Part of a small language model's weights.
Size: 15 layers, width 512, 4 heads of 128, MLP 2048 tanh GELU, vocabulary 16384, 64M parameters.
MLP neurons of a small language model. Each row is named by its layer, matrix (up: input weights) and neuron, and shows model dimensions 96-351. Each number is 128 + 32 x the weight over its row's rms, rounded and kept within 0 to 255. Numbers have three digits each.
After each neuron's rows, "fires after" lists the tokens most often just before its 100 highest values on Wikipedia text that the model never trained on. A number after a token or word is its count.

L4.up771:186135119142141130115089113125094102164106157119098157158119094108108128098136125154110131132110089152085110121088137096167093098100122129075169164076193134117118096130122108129092094193103157129116120089175051140170170129135127183096139077065145157190181134082124104108116161090199084125129097140113119149139112152119202181085218157162091180137111103151133168108090203088116136110084155224127131139156178128131164152150117083115147146102088153143062125088174157142167095155125133089098138136075116102110126096123190139211139161181108142117110116097111133121094133146116147181110132175157148131157065168124168140185194119134065151102080090074041127148126106138153101140167149129202122150098127106168147134153161112155092105098123141143109149167133109161169102172097098
fires after: " |" 29, " D" 9, " B" 6, " Sub" 5, " as" 5, " vs" 4

L4.up313:129173178079134132119118141150105163170116120111186117100050117165144137155084064129181067136145139132065172139129062136149128145143118086154140118148157188145123157104134078155059128174142070158145086113140113085162093156108080126115142132131123133132111164136148100144145164092171125078140121092177159163157120093054087168115127129101121144190135106140091120080098109232166128196112093049149187151139113130112157100142167063157136077071137120149027139101040126086151159096168157083135107129169158116130124205142128122089110100102125154146110105139081168121153171154082102092133072150127147106121105098108177069192107108141185106154170222121106172115179110148134080122133113076088115123087106112095064100152140119079127052115139181100175128192127148091144124141136135
fires after: "," 21, "." 14, " According" 7, "\n" 6, "According" 4, "/" 4

L3.up1088:105096130152074154103129108126123089149103202128172097097092079107104159131129100079177173126156145130124099102109096115156123186150133093133123036092095090173172080125108160104132062122163144120099121151147122130065146141122191129164120211162139134085149101102136155153114178178122129161139127115136074076134118151134164071120185045143131128150107100121188159196135095128098153154089076104098110160128104112137150178104108120107105151112116044096102079093114141178115073159165085091097147141144159201119086164169069181121131190043135103115101158209133129152081168099118149115067131062166109137145118124191114128095163090115120083166130170124107129142163098044120060159107170142081140099180138134068082113132198162124106113110131226161092159178169120106083178104166121
fires after: " as" 31, " S" 11, " in" 6, " In" 6, " a" 5

L4.up1112:096209151182138180171156145117142164102126082100117108097088163076089156164132171068142070135145049106134208122149145204113154137128162143149076116109125159138122105100144179150121090130191165100090114126116102133114220066101164196117107149138125119094153127084188095152148154109129154115086176130118141116086105117132148139106169160144112128104077078118152152156110107121114133074147131161167084136120061128109159106099077177113070185114119129119114089118109178143165136174164120111127088132085153138125123085152169138072163156228158105107119157152148089105080125131196141076097093137097139134152157122100174117092130122120145068160122125100148174131120100108115132157138177107132133133143110137160164159137177122193097120159084096127155160153119102112145166112089170
fires after: "-" 23, " a" 14, " was" 10, "\n" 4, " Running" 4

L3.up139:120108101031120134183111085149115096138109142145139145125155156117107142107194138144087149126136086158136054151193138122198106143066143110012148146109105136158078095103130097122107118178152137069157126116095140151153089102143177178130121097166094151185116173123153145135080145163138147104106134156125192164117198158156179138100046182129104147099075157169098095130132174099135131134136128136177177199124126124139110108113163161101135104132127073114081094095139158087101139092122164115121164108159087158150093119183173134104142184169118139099096157182107116124094081122116101135121112149111149147169149117139130148120167185129147119146146100141125144125218099121155081165148202097122144083124130088107086141090152109105124142096124155148143164115142186208181135131128109
fires after: " (" 20, " and" 17, " that" 8, "\n" 7, " \"" 5, " to" 5

L3.up73:149164148184144121148128105123121102118142197071139109117138105169100110153137144084137112139141041159097136076129073144094075105119110088125158170129150141143154099114068130157123154099107099144121113139191082122109183133113157141134112102174139133179064113172123129120108185138100147149170176165108137113120103151081133076113158149101116168166120122166182127148151143093162181100173160139153107125186155124139072137151124233082137086126117137172135138181148184139138107164133085119123174101112094122073122115148115141109018184104074166121157146118138148134167082148087180079111145070069113126165147175093095156158158169103150107141086180095134103066110194136170169148134150112067143072196131156102145130135196052116099110085093125160100154146104123094131102162136116
fires after: "." 59, " ." 8, "," 8

L3.up1699:136105108177131114157141192129120131106113150115134122176151136086117153138170115139157094128150111129070103141112129119135146093082108115159125108114127133126136095103182154124154157110174115075074129128115186197158168117116157084134139106143121128119148061129152116172048149097126115129147113145149137082140140102105146145121134116088074161145141107182119149080136123084110085118141154102110123137167140081125195172149135062127102111070152131092119143154092255110120080105149138142125125152197202106134186090138138106220103133147151144096147127118096113147131115176102184167142068141084139102147137102153152122147131127117160142084152167083162136187147103131127127129115122121055119029154063081067125112051110089144190114121132153181116092117132121153153184101169153
fires after: "\n" 63, "-" 9, ");" 7

L3.up1716:113112154095107179122141095144087203129107110168109124094110152088125128128141171061190153180158174121071117107088160152162141169103097080201099126112140160115132172105123132093182124124193152088122092078091161085108151121130136135196128199145068168158121141115151119168107080164090118128107170126178130108163135185116121147139082107073123157108134071096130068086123114077164141132169066210111008131157114126116176141097067172124093137114120135073154194125135159140126076087098128193153126121086158157102071127163134098093125132126091177133097190109121201130146108130124161149153176181133137160121119101132167142141147080144113166160129132096160154160111110164095156196161109122181117127084133188146059190162136179129138149132133144075084125086140140093076177167208114
fires after: " (" 35, "\n" 12, "|" 12, " |" 4, "==" 4

L4.up994:174148163141137157098096125196150119139189192122125102154196117102209098105173125149151186157134134093107199129133156097118105127123097144111128108095095151161174154108133121125132206104072113137174067043143125131135104180087183188097189122133111126129161163079160145143120046058128103095113143168152141108122124148074129177145120128133138119108109114151120117111100078139113093143117193107143145171103124099101107136111125155143156118095118199067085144101138145153077093154140102151098122157128094149207192071142146132135141111129056101127209074169132105190198130162137100100094083157090089185059131114050094124101148143096150171167091143145133125144098147152097102134126122085096160132125157089119148121100087105109139119134138075100088130099111175194128132137141137
fires after: " the" 17, "F" 16, " F" 10, " B" 8

L3.up2008:163114164165158170167087131088131129140131127116123096115101128128127118099141077129163137193112103090063085108124131090149144131128104170136160111135181126150129170162103122155132121161097114128063120165097098164135119089155120061133111140116138134172136190117156125123156149123162161144147104155176049139150117109128158115111131139094181097123110149160103177082204128115122150089106146069110075094200158062036135102141145121138076146122130207178133120159136126102138076159135116127177123136162161213123160175174145129110167083060123153124128157145144147120087116074174174156110109121074173147111108169112170112148175145123101142103061144103107093145111189127119145113164113128088180105104170199226131122091147128127136147135174152155125145144127213133078142105150147
fires after: "\n" 63, "|" 12, " S" 7, " Ch" 4

L4.up292:169157118161086007139080128122152112143134048111191118152122104147127162119173130135153135187207128110135145132204022150045100155137118149136174149133154094109110112180118123095142094172165054141131107076101138155102190135154132131149111183105129111120129123173134094112134135097044154137130093139138111128123165128132095114110137157189113084107139106130121057178096129093146098142142124123066151155121121102175091145161151068112107108172147142189102082125147141116130115074144141107084109084121126152145077115162137137102095109091111144097144136144156177107045095117113170127164099092064092135146159160146155143104158114166126158115094188126094153123124163163095110112126131138093102153103098132151123107201124153141159135106073096091140123159094114209191139088097130
fires after: "," 80, " ." 9

L4.up1283:153110139138126180126153113171142150110132175161190076074099142111163147136129167137150128110126093151083132110116075084119110078103142123135159111132146137107085136075141128097137162155137127174071135117107100139147132121073184091144145118129107104148153093157064074122113116121177131173119141167169103086147112153089128056130139149116078111130085109082100144097147147135150183134151143126186152119165168148131117143118164061146157083188142075178052124113120157078124133073125079070175086123199127126116122141171159105158151081121139138130120137134154095155162120103150156187071108178113044089153147100104140103138157079109141135127113185095158122092060131064212160188097095100108104130124163076115101162169087140138135102153164203131178190101144116137109094131149110
fires after: "." 36, "\n" 8, " \"" 7, "," 6, " (" 5, ";" 4

L3.up1404:087103134122145165198122153111145082139179160070109069120121084147123090040143148103160137137086116130146188150104116127116133113112203130071110140155100096126105092146082166097156122216162150108175106123083110161088121104160144155098084099139129119103150123105098128108125169131129124144131158148206126139128126101102144137159152105182194114095095140197158141155133152130052111116103081137132079161103129128136115170119129139137160154135175169025087131210157115142117088117092175127171120143162118119131107180091147152104145139092130097120110055147074130121129149093086076090119132140091147140079095161156115107094155087128127155104145076119080104106140126152126149164144107084115121099122158130098122145177166120146175095056118146135064142090150076161153164126158132
fires after: " in" 24, " In" 19, " S" 7, " c" 7

L4.up614:174134162090138138114089151152142183140130129152137164117175117082128188157106116107162056170102126131128066118158173145121159148091157143137158147165106154118123139098153159114143216139101189141088114154098100130109173102137114148109114139151118098102136098071117140111138121121127172096167113137144200145099115098151120151131157126141123060086073098069176131110242159170113155094113203122116217067130164104121120086150100092150152108053102130119112093152097140097131135146156164143128146107115097187155092102117159142075161095160129130070120151158079106112214081127178102177126089070182149169105129097124113140126137131102154085154182135128118118113223114113146054133163125124094163076117114151156143135145121131135114131119104179140168133108143203155082105047102105
fires after: "\n" 23, " (" 20, "|" 12, " \"" 5, ":" 5

L3.up1569:133143135105180108095109199116072126118116115089148063118127149125151157110130198040114147134060107094073111126177140102097150142146101190174147105144087126096107064077139117113172142147126102078142139105056113161103134121146142172137138109066134120103108183077136166126122130091161132155153073155188175136089141150149214127122143149157147127102093132094126131075060098130092162103123051148124128128166108126091155152126150112183115104139149085103166112137147130115158094158125145126067082125134074161145111193171081143127139100127137155058154130119125142111183139116160109155143104087141165060068095166120093112098139117117098169129197161102134105138172120123156173143134186154140164091113153135173075168126162133094125132090067110130191170109114091151121215146121189
fires after: " in" 22, " at" 8, " his" 8, "′" 5, "On" 4, " In" 4

L4.up517:075101188114094151118072172122181165088156101093090116086138171165107127105157118078161125212098166145095126159149126118132137132068169170114185148145205157110096165103101120150147109182113083128201145156109147108106146102158141099144153105119130143156104129139158119095159167124160142120101146154135114181134166125125144164130085163078103078172084128103127118116124102163134128117075127084119108113138167115158126144148169157156150120122170166132137081090122138165105146137160112123149166053123120102180122114116167186143103087080118149073086174157077131070117141119125158153139124146103169108069161099098158117139147110149166116143147115171093102179165103106061119138124094132157139130144169102116118099123176115130173135066116138151132165145195126075152157166128123
fires after: " F" 17, "-" 16, " f" 9, "F" 7, " G" 5

L3.up1039:105136129114172151186107078160138152115135073128110131118138125133205118149136118100160091161122115148101123133105098160097145157094160109100122075147095107126126136080115069109125181093177107103161111153163138175083137179098077135122132137160143118136122179123140148148081167141139104117087088092163108126095066150099173136163139097212117163116169073146143138096064106117123112139145158128242136087152113096120096093119143092124114092100102150119153123107152138085054179129141117191095142090125153171132159135114070118214118092157129125113168100142148133152136141056049132162146174181137171149154112151119152117131199108142174096125171126097057177052135197149123079135128099176155155159104071055070138085142191073113150095130124125114186159121161137146144150114178108
fires after: " the" 46, " The" 8, " this" 5

L3.up1796:119108110095163143174162190154140129158148143112114111126121078223105133173176145133150135213123099129113129109083113092140157102148088096162164156164080063096054077155131180108186152115148110125109110175103089147158141086159082137118139146167185109134148142115161093118156119138122184145095178141096149130126144084185151162201165148126164097082112150152117102106205123133162184200167130133149069161122149137101168137106162151104170129147121130140103100182097137143121149166043162134101098155122133111080148155107171154153152074011130139128172162070112119105164123111109139162106158070130150164058185084149114149141178128099138136079125138105118042109176177135096167138140118086147096155110163157140117072142118156131131154143072130120093118150158075139134155071109123
fires after: " the" 30, "|" 14, " K" 6, "The" 4

L4.up1815:079204162164068083107141097111098102172115120137155097196159093073147096141093134135153051170202113132119093130184068125159117111074112199143168155147134145057151131118169148129134169155071128102160136094128056162134130162130115088119178097142145116175123110176111105131106151154130143146169153158136112105145063114149105205143122120074126121147138109133178120124143132113115134071153164083158107116095217087150116141109168172097157112083192182173163135127117109111101055165156163064102186116093174143112175150135105107116163096155127218135125195128166196213092094123064130140124125138125134082206131095129131183085163123143147149133150151140049121160123149112135112164161134114108095127168141132102141113144166120111025108085170101143151112092154118098160122104148179
fires after: "." 43, " ." 27, "," 7

L3.up368:077166126110175096102144165110111160123137111100149135127124120144116176134077173100126075134095086165185189117122125112132150124153124102135112112187099118160138152094143141142155101072142169085141113114136115151139200153123142058165140162124091115154145138156075178097125037147125124115109086148203066166085085186151127157138166103109157113141147125096087127115137137111117168124138149170112150141117139178163115104130140139122146168127141161156145178139123135180115151169116094141148163099108088126124116143106159096130172119141187130161138102153137140080095085081100160110141120118153171092148139078095127076168169129151111126178089132127146080115104110076143115017071128107117133176099109061141142109114187109167103121087175138176128131154109129078147133125141093
fires after: "–" 74

L3.up465:153092187181093132137138176141115142175157154110168097124105125175100154177100076155128077153195100084181149211141123154226075129103116113156166115116124161148134131123166172124159148192123100092185127102152099108162182111072162132118161143136166121108039200113139087123148151145138121094102173148184106147133133130183169141120139151114120123155129139121188163167158140138149099112136114076151162134086117107106091196097082094142109182096155149181115135142187109154149115128148137148117142086173110061058098109108150158151157116098143138096049153095144139136126129093093160065097126090089183161228098076107082138156131121137118152128098163140139130098049102154152182135117156047160142107178110108100147149096222113162073132083087108133128106141157142091128143141142094
fires after: "." 46, "," 16, "S" 14, " L" 4

L3.up2029:109160141153100153130133118134196163142080163082115148112100076145123111150154097162150116115151151141189108137072182165134167085125148145174082150190101092140095097092120184181160087096126117053134130133111129184146105161135098132122135127110088110132129129117112147092168071142155127165096146159156086159111099143140095089151138097120095113144106092082107158168156148118185124146128071134128115171137097107131156145125106133108171124159126162138094199150118078159142147158124127127156137124129101133076172101133098160123200094145152136139144127138153143124191124165102123173125117145104109091164048081159117125151106162100120100116119104109136108133154133143191093150115123122171141146158158122130162115141160202149084111172097084123110121150173124127122156177122119
fires after: "-" 44, "–" 21, " House" 6, " Ministry" 5

L3.up2:144106113083114149125175114113131127194080178139144150076120115078139156191137171149134150126158163138173152099086153155158102132159103108087164160118131185057189205085142145129138135155156150187130136111123136186138116116108114045109163110123100148087139136168076140128105146099131139164140095139157117111139152154091193118100136113107156103121146116155121124093116116189121180120109123110141041160174163111135124113125190130122139148083138173106149151092151163111143118136096104109157160151104150089077168142165118077149086169169065115119100123077116159152093170090173107119184167123129088168164142105128176129129195123085155138163167166086165128143125152117106143116140153159099142142067085137120109123140123099079168087149135132071144112132079086146111147073144189
fires after: " the" 50, "\n" 16, " The" 6, " that" 6, " same" 5, "The" 4

L3.up1503:162130131126133179174126196132150127107140146044115116098047107083145143159118078131119031097160103088101117172121163097096150143141124160154073129135164106118179089091139161199107170067114173094096124147145121154116143121093120147175094134109111119136102079101122105125176127122165135171144080180192131110081151166102164128127128139161205094134094131146119099139088121117120131093120156200110149136100142114190088104099115118098110178086182152103186133162087176118103114160104112090147095134151168150093200083161158119111128102113110165106142137174113187136178153113091132097078130120127109077148136074122172136181170100108172132125088169021155156111105110148071090108136116113129108134022094063143157163104132065119142122108190098126074140055022079153084180153171130
fires after: "\n" 76, "." 10

L4.up1037:117183163137107172108094157088129074092148166104078154202130131183089127147143078108165125141148186085121142110101142065089114161062061120097131127122154167158154101113156158074097086123097094109099117106137150123137152138107136156134100120175138099174137119118157107129168117127137109096142078172216088129092153107070119135133206137166113185139142122073147114131067139146113125099138192153155121146183191130174110149128173152175133123152155095080161183148153183172056133115153089084174062104140159140198078120177122084085186115098120140126111158141109097099157156134138166157137121165097135116056111124155084109192197095091126113108134122132145156185127113069140130102067166128128118178145169115115132133141109172157106123112125115116156151145075095146127176133089103
fires after: " F" 28, "f" 19, "F" 11, " f" 8

L4.up650:151121121105098125098101158122171122093097144104140119116120179136126136137137103157129147146172105121117159107195093108159135145111172110076129112069067132102115107146104087097108087166169112124110137093146163056134157129088151053134090124123180151119162117107128058131113101062127121133156119120080155084061190113149171125152097161156131126099110070115161151106131184141080145117139158179098106132092186136107120110110136150117114115088126185057124105157140145040147137124148105168191035072137085146118100137154117087169111117117142150182093106096118058054144091134123113132139133129156142130083154164107122123130156118121148119114140109074140123108178079115075096162134056103133161119148108158110139114199120113128114167076132127117183136169150156124126194198171105
fires after: "," 61, ")" 7, " and" 6, ")," 5

L4.up579:102116121142103168190108188115154110149132147095076070074066171138171117142152206106140145143171129152134188140143185134166134106151202124090154129179108139133152119124086106080147050156164147112124113142121167150155113048146172124172159137113182088090083089097138078140144112084117152122144122182139185094108110161102108119103087173159064098105080126125103143171136073141117117104073111126116168119135152141113159090099231073091111069172126154112119146086122091113114123161152170083139116142105136125111140141064106146152107153100120098076166103110143135187170083183095167093126098142169045210083120081142132147134105159108158092077100102106085161147121107152074178113112142121139134151091118128142118190106093140132138131086065216097123141119141119140094136111135104
fires after: "In" 35, " In" 14, " in" 12

L3.up340:170107181158159145129117129094144198165135128112091211149185085100132202137126109128130167145134183097099109080101142189083145149166143179110148100130097112145165200141146111119136135133174127141133130103119125079125098166114124121144131202166108177176105130145095073085075084118142167158128150160144119091187094157147162080086124105162146069106119109133177166098156170206156189103124113102122142154115127138163105099112138096110110151152152180052104194151111143080179087132093171069121114172129106111111092154128137114130174116134116179161117145099088096112127121106138094146120134088101172224121152087077180151223185137183136138163117153145166080165095152139109187152127094081112099071133155122131164157063086126104188125125143180129122113152118146130106124136157070
fires after: " the" 24, " C" 12, "C" 9, " c" 6, " S" 5, "\n" 5

L3.up11:114151147161126114082134139216091138151125155099186112099153108150130082131164101156126072141189155106158115157131102164155153146130046093101086161169146106135142111128100109070115086152162099148079121098130063059136192140148051057127112090109118094122106140125114121166144157148098123148117117148148136148146117086192090152082132130166052169147131126068130111148118151123143075118125099127156100142083096114126089167123118167134112090185076132121136144112123093133104092081138088195147094062131107132094079088106119107146141134119142155076125198136109150126136164154122213093144142166108107129230088120170117144083144090153113129106098079168135148147111130146158123093154153137148185095124132101137120151153113089147062091144080066068131063166114129179133133078141102
fires after: "," 44, "." 13, ":" 10

L4.up831:158138102114117088160109136133094156123109206074133116178152095169095109156177120177066165176139116190100103128150151117160132153146120127147117086125143106071070098097160188146097115137161111083118130141128079110099066127152164156108037129119124093170114180138138142103067083158130086099176130122069129164167169154156109102127124095204092149157109156135103157181125137058110033133085136095140147131119158121081124151157154054106111148183111119128152190153128135179104061072127194099166135124094126117136176157162123147145159163155099143176184135120135078114120103172107139154097101111130110125118116167149121129130126152147113141172080078074117118105101080072119160129135130101159194163144165157138147113126163106121116122133144160159138129150152100140033133080099090
fires after: " |" 47, "\n" 7, "==" 5

L3.up507:114127187157129132099135132158117065160051162109094071173151112118149155104121152103146138172148146160130085133142110168168141132140157118134135139185084138088148174132116160122156222165163134103165115112078143132168114134141156143110171174075112154165139128128150119116085127119135139129110189170149121151152128194145153131190125171125112143115194134128101143072127094118102126161089168120149143117211104122144113080124111148153138124130060132082135061089147102102089147108119160124101151130177046113108117135126085126199072165150090165154121043100103088151044104044100112142116187136198129192075069086170129156190188081083143159137162111176116140126200128220139156141119124102170106162109123107142112140130180151133105098107115078092139165164167107168134141063158155
fires after: " the" 20, " N" 8, " L" 7, " in" 6, " B" 6, " The" 6

L4.up1154:139128036152094132141126086154131136077145107170137113139084151159063095194131168120115177087136148132109051111104126113137134098115139157129135123148096075141185144154147155096092138071069153121170126101110114165129119121121161144099127181146114186196113147185133122117164129125155141086155132074145127152119091170154083137188081127131123178172153102126163099134101122108143131134149198138100081127120152128121154132129128113041204114154128132127128174136160141135120139089159153149135208139118192105086147149124150151086130177132110121058094155142110100181130140082136110120145126073082099174127156067162149115120148170147104160108132171104124133160124098155124129093127096121081129061125124125119120174101128118206152149189095141141141174126104114125170157146151126
fires after: " T" 17, " F" 13, " L" 9, " Y" 7, " t" 6

L3.up949:157122078191124152123157072135135091103122147093141118169200145103084176108074105152162147070174088105117102190076109100145120110112146122115128091107154160116123134157119113120122103105179139083132128046142111123142050155143087159106079128135116117107124151098113182113101109156137151164111104163120143174130187133136163151181146121160169125129193126155116071119130191146072109143144111121174151097130140096148122141124110151077130068100185125087162162182109112084058116109128127159151117167122154125101122103149143141071172144086137061063146153126055116159118080097131130138062124093075216138134114143111087221123166146171143103106112143125148089159110166181075068158123119162125149139122144119125125112155168137103157105131135131140091112125119116137107122156125062
fires after: "S" 15, "C" 10, " C" 8, " S" 7, " t" 5, " c" 5

L4.up1085:114143102171120142128144081120114138188180136181078170121101172145120123137086085114118077096156081117146139064130145098099090142055144114073103157107125165136137170122140148057085109155108072120136122121107141128116157103087056149152109143130196118136121095173152186110104175157128142117103137134173171065138182117145149151156159116114156164158112143145126147140088142145122129101159087171135179145098142138062094192108131103141147028045167098122140142081082076179104108075109191124114150138117174172134097116124084098138137144091082116193119182155145176100100159064149107097111145148163106090069119091149152191146136120082141161103143149107183131159107152153154133103081188117163179109158169156113111162154102096165076124177139068137111069122101183154125084120165127
fires after: "==" 29, " f" 9, "S" 6, "F" 6, " b" 4

L3.up0:106146138106069093151123081150149114168157130137148112131170152173144094109161106108156157082151176095091125114150137098119158143150124089148227176184131197125114122174114194114104088132160147139118062130140078124159123061092083178155085121153170190109121118172141157144128104154108106125121157108084088102162158140204142149140139080158101178187074126187185050132095085044126079144108150153152151086108127085139117100115154120127127157129122107171067155082151116140186077153113173114159171131092200104164145130139140116151078137145126170136169106130114136111121123181045187102128122117106140176126103140127228111108168164185158178131148081155104098099084175141182143124143191156089129107193159068132083157121151099127111114134086147054104071200130108123122152104145128
fires after: " |" 87

L3.up1298:122166194170086065214105150122103133176122115102082137127191131150135117118087104127140060076064121137073119128191063120169152134115098072212094159126180063128112124140129112126136156137152097137155063190129139151172104108146060093098110131116135168104053205105133106130144100114125131156111142144107153208103120112177157156115190157142169106145118151070115058136096072137137100123141147125183157134152111141131176120123130146097179151116122161130152167147142146192080121099157128127140120143132079143100121124093133162088170174104172167069123154136122089107139150119135126160122114113162145101132156088119128103118130082130153113137137124171140125129182115127187063113113120096047104131108148154149102094116081126153051135097117117141144111126102132105143122156185089
fires after: " =" 29, "-" 13, "–" 8

L3.up718:101136076142118154155146109171017170112139138191139177121128119103156103141143122127197130122132142137132170076121153075143155156060152109135101097142116120099140132074134112116167129143089089162070089095074119138107119087138069110143141143186151083148146054096125148101143101122159211118159075053091125155144137127134136165136161086053161052117124147149144122106125125147140145096162131119148127130201150108196088112143128142048118168123164129147138111127031103104146144147133103145110177136154146177077113152142115116120139129132080140141100154154129180120115078078205173159107154139085193158153102109129130152076174134124141122219113107131118092119119142114093137173126119091110112143117181113146137124114095139085141124133077125148038108124102110111076152112161024
fires after: "|" 40, " (" 6, " Total" 5, " length" 4

L3.up1552:134088181142134162139143153098135137169090154112119083127143091124120116150124128116060118118157108117163108069128071134167172090116089108093113101177145115112119139079122180180091110134142082093135117085149123163161103147133148126088123117103080096188135139103116146127097153090154149131075173157137145174120152101106180031093157181095178129135077142134137087104138138105118106109107197138166038119140147092137152128115139136102155105078129140053148148142070176104116183136080092101166160117100071212102152128114131182186141086135101094075152140083000083172156130150059085167130121109143129159114117098138130162117157132101086158135132149111110167094183114159106119126145114167114154170144106067100133168111191199128111125162080157060134065157133105134125197117161075
fires after: " the" 46, " The" 27, "." 7, "The" 6

L3.up724:194105180149116131097095101118109164142117122100152089081095093151119131109157077155095115134154086179145116102187131150135116121137152147090142116109148158144115170141147108129115150185141178105114122159113190203056089180096097146111126104103148166146058157110108130124073178122167106120243155172171135133145140118143087141116138146082088160116086123128126108127087159114188150134082133079162136183175078138109122114120119129150140127137190170177063089120192151168195146117187145105149096080114176104135110165128096106180132134147101108107099135104067118135100169104159093158153118154125151133091107122092114120158144125123162178136046183089152076138116089097194145111101107159207109117160125104094152141160102065159103095134168126115123113189145166138066084121159130
fires after: "." 29, " (" 7, " \"" 6, ":" 5, " is" 5, "\n" 5

L4.up1259:147109173120105115115054134084171136109107130136186121146111041112141141137119130173116112106140110092119087098157140132099157130128139141127119113070073211107132135128105104110115129144145130124138135068157185075141188146150136155140067138096110149128133119148125138086029146149099110126119125171133170127134156152151173090137159184071146110103138094191167087134067162144109134159120168163086105112133111119101091084150147138160124119091095087170156134187182132109058201132138142166075089213145128121154110105135115170128099100243189175133113105132073135106137094121128191109089103085095145139124208087143090143138086123093078133132142151123097124157148163058100098139140166146138133119117101074093175175166207088160074165112126090106174142102177104141171116171094090
fires after: "." 28, "," 11, " and" 7, " ." 6, " The" 5, " ESPN" 4

L3.up427:098131079075061176129122089163121189179167083077097158145107159165110112105140105106106181132125108085174078143141067088143135119134110173172132146170103117107101138096108172152111131098183132128132130186112078111141098114080138166093130127161168088154103193144162117066076152107155099174120160118123115146097173176130067122178130129106117199086124083133140090088102129181118121118142148143140109120158077113094144201118144192123176113120185094114096156122138124101117181069086096160099089133131086130110161139162129158125144108122171139176119042176103117111112147097112118156174079122078112093143149170127149109129103151149093176086169117139157087104138141188136137148130119128138162105057193106133138139104147119172091152194081171162150084109089136159093103111131120
fires after: " the" 28, " The" 9, " k" 7, " K" 6

L4.up509:141139112130144145109097103054108141136115111145138117104104138197144124134092153063167148119069124128117120136101113133140069113160128196084146108095205126154154152138145129151146115168056086120185144129107081113141122180137143130115091150068136120128108077123167140101133163123126079144159103073120136228119061143133139087179097120173079125122172178144130119141087136158109127075165182107140131160056126087127111107119112098129129138136101205102133154166165108165134122139200107151082180151133145100136142100136136125126149141175154089130122146179108085138086121150064162079144143156099125131120133114142131114110105102149161118171139091078163067126124076134066104082122084151100210131184132091131092167134127120188151141135125102096129128123123084101153163080193100
fires after: " T" 14, " C" 10, " L" 10, "C" 9, "E" 8, " E" 7

L4.up1505:165142119141083158131080188110138067137106160145150130150093107135065140137107172086141099160169129166102147131138130169125160169161062185147099126127167094104106054148157124144123138131154102098102180125105141120082160126168162082127116154087180103169035108088176108103104130115179150150125207126117099092135134124120167131094131150175090071131134121183188201145108129113136108149099058115102092127134073138090192074086143142093146065161110128110119122129130218102133128114089209107103106151157163132157179143107173142114126132137127105149083156143189102146152124130112151096132119124152104151128078114122111120059079161125077094172078135036161136133118082089129137215094239137071145161079099127126134108128135083099172101096144148110068090088124133120104073134182137
fires after: "In" 24, " in" 21, " In" 19, "\n" 5, " a" 5

L4.up1396:141107104119121153122150170155121132208139125142095156062119068074185125133099122092172159145167132105088125102160124156181078122102145060135105127200129145113117122131157132121102127089156157078091100183068119087127137106146192078107083078114120171143106174114103074156138096170169095117153201147135124149133148102097185119111122087142114098153124148126085120102161115104066111142144094177101166135126140149146106103159140027107118105158114131138158099083095129160095179098112121104178096175190124103149113121135144167176081151135149135130146164130122143170092151148129122128114147115171103140146145125137145179076168179150117130128110165077163105082124127123171098149163168082090090123151143135134108142120154139157158149094157195119101074204142174137142137120139121
fires after: "\n" 41, "." 23, " |" 9, " He" 6, "," 4

L3.up1078:116119127160107123139143109135156124125123070137155149137073116073138091121155140060121090115216106118190113108136104143179088119108064149123096090116056124097150103136121135107133089127094149062138075103146133147123134097084159161159108156108146179152136078152089114152095166151119089098090088143168143126095116106105128136165039174142135138131115161158105077129087147091093149123125121136145081094158146092144142194081111081147124139075125128102171141119130194142092104089113132122165128100064095129157174083152137147127113178135093098183118118118159149092176105136091133113119074121093136108167145113094185108182131088127138136128153116098126102140147070127087073125137102111151154127085190146103120174138163118123083196181190098082103182100077060136142175106117139
fires after: "." 54

L3.up1305:151116137076137137123133130132095097146129111116166125174162174146086110088110151102192135185105113102057179139025114128132123057134120158080163105165112096085080149091141120107123168141156120181106122119115097160215088131096083159182137118107160141096107191156116102142110135132142128158153152117151173107112142121153164106115117130110094117048097118203109094060162130146118157119131140130197156178170126139143189141129149152148180074139111125073096164131120195099097132165105119143126101166148155187106178139149157163167179128101110125180147099078105127119174127170150109154093145160133163135082092158133157182166126132096155098086120089148126079091150193153076109120023139122107096144114116125128127113116152129053141100072151097147118135108082102090102092119071161
fires after: " the" 15, " K" 13, " c" 11, "C" 7, " C" 7, " T" 5

L4.up1381:127085142143118170140093121130130195143058149136137137136082100122130164153111082106179113078124107113094088144124121111140122143092114102131105145078148137158069161090131134086083116114166099132118105155139122086143150095085161113089139122164191156125172171161143173137133109131184141090182110112188139115106133088125127085113085124140116177100150173071106148202155062138123158109071152103085123090162154097160072198180122112143123136112111148157091160105083196165129145129158117077101104147093144234103087207146130133148124122166135155065082099168108120124124139128119167133131145117101099045085097133111139108125082053114160148097140181135148092166184099111093076114153143092121157062106132136132107124126192099173180060158098142099130133138094206091116102163113184
fires after: "." 20, "-" 18, "\n" 15, " \"" 13